config = dict(
    n_layer=8,
    d_model=320,
    rope_fraction=0.25,
    optimizer='muon',
    lr=0.00827,
    lr_head=0.00689,
    grad_clip=2.0,
    decay_shape='linear',
    batch_tokens=65536,
)
MLP neurons of a small language model. Each row is named by its layer, matrix (down: output weights) and neuron, and shows model dimensions 32-223. Each number is 128 + 32 x the weight over its row's rms, rounded and kept within 0 to 255. Numbers have three digits each.
Before each neuron's rows, "fires before" lists the tokens most often just after its 100 highest values on Wikipedia text that the model never trained on.

fires before: " |", ",", " |\n", "\n", "1", "."
L4.down412:117121110072129093174100177170154161141094120163081139149098112070168142138141114132146109087141140120118131187119102167119131114123089125113155119084138152153089105155157180138047144170118169125126133155180066135132123131000107116118105146149146136136123134074104144106115147144146179112112144165110092093084140127157131141159189154100129121139116096167131132140131097099107109113117117131129147048130150085125093112136088171168123132142110093123152102074141109105161096162162137176102080100081126166255161136132148073101150147138139137110144092134108158072120118134149091131

fires before: ",", ".", " to"
L4.down982:169145109128097122096115105117077194056115196134163129190136105120105151100155159107056112151128143127129027109062121139164138093084137083144123106110183104106113123112158095140154171167174107203099036145072161222048160093116106121141120118115185086160071119165145098141072114143151126143073139164142055165188087103143134171172143167164106107133137154161159124127099137213158145133159140154109107126184110134111150128125133101140140147057056125164122117128123173115131170123103123083179133195180153158150143133107110131111099130126130151127140170099105134135059190184143099155

fires before: "==", "===", "The", "In"
L4.down111:117095149069127072146098184109114114119068146089128109094115091114144118133190125139157107114131081143140153139153126192152142125064132131134144082104077112147072142063161139118101106136109116111188140151183079134137185137053170160172114140115121121126146108107149177147124078092129164127081140140150136073145102167151154128116157140135091136091140119144136142114144102128100100073134105151124189104141114152132151069213137086122140165152117158106101188123156171127125123119122108128083106158173095174245133141104103169159170169081205160104149034099100166136144122180101091134

fires before: "==", "===", "The", " It", "=", "In"
L4.down628:129111071136115144095114118150137108088132140118144121151180091126112121107102116143143141104115119206092100085054113182136144169110103081099102098169144146113163125110089146124126127122127124159131145148116131146119103143159109140176118123161124111128124166113145094153148108123112137091095133095097147141143092153067126160157093133176122137122122159118121096129081092105078119140180076110132116116106092116170124107105119069154187178089141147119094177123139120150119181114091134093120113153069106181228105138082117146155129150183155143116145088126122107131130129134150120150

fires before: "==", "===", "The", "=", "In", " It"
L4.down594:082144122120182111100067138103117164145115178137098177026141096140098088071160106173143129142151164135115149129127073101170157151119132115163091084129156154133110104141106078112113107138142132120155123090086124154139108116045139128103116145106161120075178167181110115108165124128147120118132152161128126113054128146169101146128084135125136118140147111102165134151157095145139143148099118117166117114112153111113110125082133144104109088115177090162132136103103089108113129138129158119162147116092133122178152109165139104101097153156136138076137140172136135113160163140158142140

fires before: " |", "%", " m", ".", " (", " |\n"
L4.down1079:072105115074153151156130166132178138136128140137116129115155194095130142097164113133168097186112118168171085096142092102101133161113095132087132100136108132094161160137150090068121171135146107103107129139128182137171084111105122132110079140092082143150183082063146159151116102130127174148193163172072087155133111174125163148072096154140119128142112141149098146103065094129032075118085158170147146127100146087156186146098166137093139092185194077126168107219056112131115183171078178101112130149099176121140165104123149108198122138139132157156187045121122113088119105121121111095

fires before: " |", "s", ",", "ient"
L4.down935:136102086157136207122133090140187112129081151160104100129143079105117129161151134085093114125091178162124104070133172154137106143077078158105093089132158133125128107179142142119149159163126186154122121109113155124174174147141115131088149136151132107110155096107145167171088140120098099091149082152086137124109080181138129093149096081135087141127140119197052217176173072144168138143183118127104100108109069136155079164150071131141145164081110097092165135169129117203091182107120096110127155125159159134181114125171139132099140119070118135154137087102143104155068111142110134145

fires before: " |", " |\n", " ", "|", " by", " C"
L4.down505:081123140101125124130183106154135134135131104076103143121118158152135130105129103056131174152130169110175134133139089101137129101149136120110028142098101075165116200140140085115045146111124095117174158096112110090131134147024113125150119102082062071180130168061124188150172144173151140093112129154136094115087139065112098200166165122118129139165110146135139137091094151188115094130165136094140111124103183093148081180103144120130133132142113116104140184175141080135115151131118112130157081091059166137171085089168113090141109119155132184079112113131176151130165125158144135125

fires before: ",", ".", " and", ".\n\n", " to"
L4.down484:177111069088136150093135090131086173139158136148097147210136176120136120170129118136134142151067125093125108176131116137104089147125123040192109149119114137055109114153121129035081183127152116145111130099120095131115083173075146170152099150087171070123131099127153107107143124137149172145153154107154146085159136120152203094138147139097161086126173131120137119064114110130194115174117143085162144110137105081084099155141117095148111115106085065155153106067118188116079136112108117146178165131120097157110132132169118153130124144136117125157136118113161119177206130097160100107